Weights of a small transformer language model: LayerNorm before each block, no biases in attention or MLP.
MLP neurons of a small language model. Each row is named by its layer, matrix (up: input weights; down: output weights) and neuron, and shows model dimensions 32-223. Each number is 128 + 24 x the weight over its row's rms, rounded and kept within 0 to 255. Numbers have three digits each.
After each neuron's rows, "fires on" lists the tokens most often at its 100 highest values on Wikipedia text that the model never trained on.

L2.up331:110140094061112086130142168121136098051125152128111139138134096100104162114151119127101116081131135134099136116150168144132114149133117137131131166156164105111119138139109165101133070094135126121097140136146170124122123109142150094129109085114126106058117133104106128117123080136125104119152124149124142136132057132124110151162135110169088134122132139137126172133099158116112121144151092127119111167151141094126109138142155099153132150160160108149166131157117169148125151129161122149165143131129111120151131105138148116107144150130129090162138118116154126154142155083104117132
L2.down331:135105107187121152137157161171153132107118156125146096142130121107126120086077158151156105153145148172167158144115095139129143140101119120115090124076105154146137133082124074147148107133136191152099120081101127123124175135146156084128129096133106108147134160125092139151129108124105108175138147112111125141133120102179139096137095181142151146131123135118123115128154136076102134080132161137145154108101095163122116152114134139115118155143126136106151109159114117112119119135092113109141146098112117151136122139103127142094154094143144131109146136115142109106080118198126128170
fires on: "am", " Alex", "ont", "rom", "ham", ", he"

L10.up352:094157152138132089104131134128142127098141165140073121139108134171131121144089088152126106158167092124097142155143146151161146117128098104186115092093100079145165100135137145133120142106122119108115101113134145116149130166083140135173109128157119103106123133124138109132149091101129132087128153124158151133115120134103123120169126109070147137153134110094085074173113144136133083129116113123131131107139081158136141147119112072130092144137093158127117135125108163147153182118131144135154093102098150130120133106132141145174069130111138177170144116156176109107122164103098094140
L10.down352:124129128167103136132138147106136135157108092110151085157112133142109099123160093158137130083117134167142175119112090113124127052149146103149133149127117140127097144130120125131118133124159119109137076129130153121136137133103104131115176130135100158136095109141112135143116123120162128142149181081112118138128127164149151109105117107108121129061150124106155152115125114123122097133128150175087128129156135135135163127143118144103143128147100150109157105124137123118255124138124109148141119098152159095120148156127121145126144127099140084139156103128140148162142124104162131155
fires on: " L", " R", " M", " l", "-M", "m"

L3.up2:108108157117120108133115125127150105124085112157100148152150118125120124099156108148132121071111081133132112167154112121109105109124150097169118136120145127114118114122116127144114105105129094139151140124132132134116105147111119109113095162153165129154119160147167131103148158094140119130158139170117132086136157122122116120120147143108162161155155099151117136140069106136105139154082133123136162123156115086115093121155140134101090094119172126123147144144134146172126125115121125126177144161120131126139138120152140135094159129151106180096202061160088109144101131155120120102
L3.down2:129127137070108121112106082109144116103138093110163155124093139163113119115146125143147128151148124110134107130129098065113128138148105112137122095151087121139085138151129128165171145117102110117150141098101106103161128122145116131139156090121153124155134145107103081125158110144121084124134151124172135155156117150154131077128126098134130133108145159130137133146139136132122160138147117119141135161116164083174128099114118157156079171119177100124123137109134115118138160070174118151118115088121101144101085128149171156154140124126154158114077131127086159157168127135143077115
fires on: "–", " second", " main", " Second", "xt", " Inter"

L4.up110:094110120154139131093128186153153145136156109172153139137146137111065163107101087130079127122128080129101140145164130153145074132151138157113113151163152112141152133127144103170107118118111111164090151098151150126102117111088140160145142140158109104113135152123105142138105138109141124120116127133185087134161100104158131139164160122131137137144111108120060105132113140132146114133161119098134129150136135118124100132160116127128138146169128115108111111156108124158108121179121133131116139160100152115127143096152102125135070106141092150125089098134112135121116151135131047116
L4.down110:108158132135143186132120182163142148145153113109170113133164152117125137162137125107079108113107164127123104102115139119103159089120160079149112113135135131144155128070098127110149097125131111112100137159139126099123125154129122127098123134140065133172130148146110130165142117142130127151145156139140078058086060142166154105152130175117106123148123172124114129088108157128129131132132132138140126136131128114159129145146131128088157180137124163133122164130150105065145121149135117172124145108153139101095096150120107122117111117112177070115135116118148098136133125114105100138
fires on: " c", " res", "u", "in", "ail", "ens"

L5.up546:099161092154128106099104146108117090173169132145159161122150104170112108114142134173133073126117164163099107112178087100109149140109141142139131118144137144169109106145146070106170162155132108137119157100128099166128135108128136117126107096088140104122121117084170095126134162121131130173131145119138119125144084143153100132107143090133165120134117133135157103131153135147125089162091156116141140091144139102107098120127117131125165113180099134149107148122094103117114127121165122159141139115113138107136163106164109089138196131137079131147128127160129103103148118130075105131
L5.down546:123117163163139141112085124132162180070101151080144124135127143157106088139171115116093140120151163126134125118121118160123125121126169098137112138098130127135127132177119137119127145117126127106104181097104141105121151122117122113102097107145110121152140175120114110162128118118095121071120098143091108135139161161113108198144114130096162129106120123120134096111128162108114094129139136136123119145159113141159122124146098100180123155128203134116099147165120114146108098117106167146124131104143130148141141148077112138115072152136109109156125169159123085109115153156179114167
fires on: "ch", "t", "th", "st", "est", "ent"

L8.up426:127131147125148146173139130114134139084132099095143141184162093123116135110150074073130139120135112149099138176102095151141114086116137158127101146090120147131109114130138147172110115151138088137139157157126133133107136102129108143137120121142123095166150149130160108150128095123138112175090125152167108090149145154061140104141134138136114125148127107158104161110091121149096139152128149148118126129133128113093095101102143124114090085117172098138151125136091086155115114172137146118156146183118118082108101097165136134154131150111127118100149101173116175110139143171140071112
L8.down426:145123092077110131112130111120146091141094144097189148119120086162117114164192149165129133116122153113177125128130082117160126136115169070111122115136093058130120133184108119157115136143108139140101133164149112159129121111156147110116123117120127122111100117158121102151133156140080133126151114131147103136093184127092149106103151092117109086133123110164115105180092124102162123120108133109122135130173109135142150115118146118119176140102161153138122108135101133127104156104100179122157109103162120121096118145142104129141174143146139160101108101151095170116129138117107123123
fires on: "–", " an", " pre", " / (", " →", " Inter"

L6.up507:163104135163151130119180145077105083121117148127167114096124108076145086099139150140130109126090160136129129092143077119140131155128106127125107131141140174148103139111180106132116167123143115171128146128148129155160133179092120123115098123153140155106139095139142086163128122106132109120127139113102136127085121110120119138119109146085117129137117154190134152129147084101139118157159135132124157134122084126099123136137131102180122137130143120096114145128091073106104117126088115138112160094106120148124089165145122152115120100126110115182122111134161157135171141084118129144
L6.down507:151125098090133166138149125113134097127070122172125140102114097141120134168097095110129109096135136128096109158112138142110120125128106143115131127139125140133151173110155136090104107130123179120134160123142166101144086133135110105135130118103134138153165128088135147139162105116145132164091129154134132130215120103132112159142136096148162137107153136133150091143133152096109110110096144142158128115170123134165222119098112114094140081156136139128082109097141133118149139130157136092143114145141105121088135088128131135147120101128126156138166107113115108164112147162123057155
fires on: " |", " | .", " | ", " film", "0"

L6.up400:149182098142173116110132150124136106139157156125132092094124134068176131144106127146148091123125158129131132122152088083126162147119109125117147102125181148106090123105130101154103158116133121193104124164150129157170139156115107135088130125111088125108117092133146106143135105113138104182147135104133145141122152118094135107118123112071154115143126169188138140109147115134118149156154141132120134119122102142077132143100114105169140140135143126117132110106091109144112182130142130124143182108132106159106103109122148143094146147137079133154090107115154134133150125148122139155
L6.down400:134103121116113126121112112121119096131139088147109138136124125161071127172163097092136103116138106141141153146077142164079111114126142132117134208121110108126133140091145117106136156095123159078139134117159150096129103123119149131152088119165118125119161147119162178148120126155160144087102124136132126120197109135120109130161117151169133117154149068113125128151121124115119129090129120130135113130127128120188142145118127133098121136150128125143109133098168159130126118171170117114155081145091127096145130127091107103111087134133149128121150165132147143112081141134126065171
fires on: " | ", ",", "4", "1", " | — |  |", " | ."

L5.up725:116128105124166100175177171168134167116093192103113144111119092142137120139112112168112118128107084167115113188141171156086086099124124121152114110153124097176128168117164126085151117155131142133146110146111147109139094153135149142167119081125161117097103092124156115125141124115124106144155123085142113152112128141094144118105157133115131124149098112125084119153110148140159126101118172145100143113143125110102102113102129107141110089158122113119112126125164144163113156128093113133165130136112162147132181147155151088154130088128123111114140124110143120171083105087101130102
L5.down725:139112091145145102088133097146137160126134104167114114134113126151120139150169102125114109128165106111115138117115123130156149144152144122135126170076147106147135158156097141145130134149091122137074132117121175177156108112111131116115079163132119135093125140081106116115145117134141118095120147142145138171149148154115164117160127167116141127113155155116159126106124102135132151141131133152117117143124090157124173125112127122135134129178122076113174127135147173129143081083164107103132123069075112102073128121148129154124111141118139143139105111145135181155115103184107111131
fires on: "-", "ic", "ol", "M", "am", "e"

L8.up754:114099097122103131074107177129160130064157138166126088130138104108126108158118145115107065114091100150121159162201146107108153084100131133119089126152144102142143175134137133144136113108161128130110137111168122109078160161147127116090141133132076126051136143169191134134115117117147133099114136099117120127133094131176148094116124145153139118146120107112083132123119122131145134121157129139108115135132130113133127117118151133122168152126114125132152109148133163177124120181096126178157132128095156131110176106159150126112091125139122109091134123104130131143116136151133136117
L8.down754:131133124135152121106155149170184169140121178121110118157156137109120157124112148113074125087128168104151137135143089156148100124148145121129093088165107150147121098134118157117095128125136127069141143176105149086123130142152135163131120101114136102147103076129156155108118108109106107115137129124109131076152164141141102158152168129138135111151131133106126120103121145120158116107151106103148089129119144121115091110114123119115104110150117133151129107189127108084152117104120108137116115100150113154165166141145104125215131095109118132142144117120146109133091135132126094124
fires on: "i", " c", "u", "c", " Acc"

L2.up523:108105152135102111154134142109141159103132144165132146118127110101063143105115081101142152121166078137120130190172162175125126130187119180139113150159163133137160120144110132117087100169143142157185161054128112114114088100126112109114137103118125109066181154141120129143127122127165076070125111109145109122142154108161140129174121133123070135149167137148109110094126132155137137119144095132099146121086091113100150128128121092117120153109142113136136191157132132137103171150109114143121133110137125124123129114147135143105103149126125113133120116137146139132129126108142089139
L2.down523:149145101150113187149138169148139159069132162151109139125097147145116146120100110112116122131138139131098124132126127159156119116127131182120127151165146132145111152140085115100229103121125128094119119130114097134158144131141100150066145117113153125160148135116118108118176151145130085096140126124137117098162146106119103137158161107144121140176159117128151103141090073127118108098147132073106139138104126122129134147078134090125148133128119128122128151150156121113108181159127128145138157150118156130121155112172098136100122084120114106118089133113144105120122139099123071116
fires on: "o", "u", "in", "ro", "row", "ree"

L10.up101:127113075121128111117157137116159132111171146118096118142105140188069115115118137116101151139129102126134140162136133170158142111179105113140071143136131120176107138141116095097123137127120134094124115131125102138115121158095134166132100078150098152126127139175140166098096157105138075108108139122121122136122113129093136111117140134155156116149125157138119090142085086150190137129108115136110153124152117175127142131114124111125153143139115150062138146126084124131119133120156161115161093121079148138142161073137093144135108113139125116170172083141116160128133171147118108176
L10.down101:144154123144119144125062121140156109122108108084101119179162119131155127103158142084145098109092139126128114087117139095113098134119115147144177123139113142144124104151158154092116105161149113075140121114089154144118092150166121115145155123099118170143104151122149123115115131152120166195123146150122103158135164121194144142101145104114125100098157119113124157154139128114174081117148155146115152100095117102080146111163103145122127103127095119153134151124120110148207108163114103123087147119145123099124139140113111127118135082140110128145144121090169134200092125120121122137
fires on: "m", " Pr", "w", " Br", " M", "ew"

L6.up508:157105101134172132130136171139162143154132111143186143123138113148078137096120104133090114133139087115132126154166185115173142157137109154121130168138148130151153130139121129147140105169126124090090134150121162149123127138090117146143121055118110128092128131142159125132131152112131080150159082108159113143121099097168124137117123116107131163125148145157105123120107115105136152159110134091130115118128112151146096119131116120143132113131152142127131175190086129175116135133156145102135132122122131121121071087137133132151121111105071128138150125135078146100134087165139064094
L6.down508:088152186123114172142170155133150070106112095129128125127114176106133090108098119116140159121112123141142118131127160117111148129076129151126116106135128105115159139115118126150107184086111120149101165138105131136142109071096155136142094097130114132148153160095150145114116110142164198102147126155135165129142147180120122156122158133165129089142091101130104162094101102152158130158137117115143120113121085145127119140189124151101135124141132134106115167087099135139121148134119140136086134156126091100115127165175119107110077127162121121144171171131115097150142125105127113128
fires on: "in", " c", "r", "is", "ar"

L4.up194:117118097101120091123130160064155128103108098188140159110152131126123132150122138103165117136154146152178126138146141115113175149110119151164090118151122127169126095148129110149084073126145136118171166072142158120119157159147126138101139130122150158129155140097135130122115153113103144158141146134164098089097073123146131110142134072135135156147084123154105106142138124161121087145092176146151133104123136097139098126121141139108129087185119105092091105153102099134113140141138147145146137121110133102129145111164186161134137125148094193155125123151113124100142141146130084113
L4.down194:123150149110126079115092129162137133110084144128106123126093140128120165160128101130165154174120111130140121116142082116101090109188139154166134096105121115137137108111141142119129094055133135115136139147134122116123128166144128153128130116125183123125092137122092150151104120102101103137110101107086117104143107131136093125112124116132109167168147154150129200128093157112122104142103126164134109142163162109118136110108158105135160131159145143129150155147111109116119128083119121169117117142166113168095160147136102071120113159118154142125123114118138122112125131162114107092
fires on: "t", " int", "ent", " d", " Int"

L6.up605:123142112108159117143155142144095160108097142091081156139102085128144121093175133115121110104111156120126158092163150155080147109146127148123144147135147138154107140147139149112122090106160126111119128087140137122120159146106141112135107113125193146106119089175134102104173105131094154096173132131106133115087149107115114156103160129136123147147168103117132122156157130142138112072170168102139161112131111077123116127124131094110153146130122125104122129125133156096112160120093116071138140115109163133158120140123175143135141086124117177094149094109190125179085135125090177128
L6.down605:168108135177140118141132154117144109108139086133146104145126170091069151138136129128115114137173146148154099157102090077152102164119111132130126130126111123146095109107120152097138124160108116119142113165118143153146116066129149148113133108091120135136062123070086151134159102122135149095099194144101162111154111129127117097145128105123093093133136102140119133141122143099143167154169104162118120124135167109137103133144121141104102108152119126132141116144108113132110135114131147107156150133163131107097138158110133128135149179136133155096129149169105163130185117098137127108
fires on: " m", "b", "am", "erm", "ol", " Mar"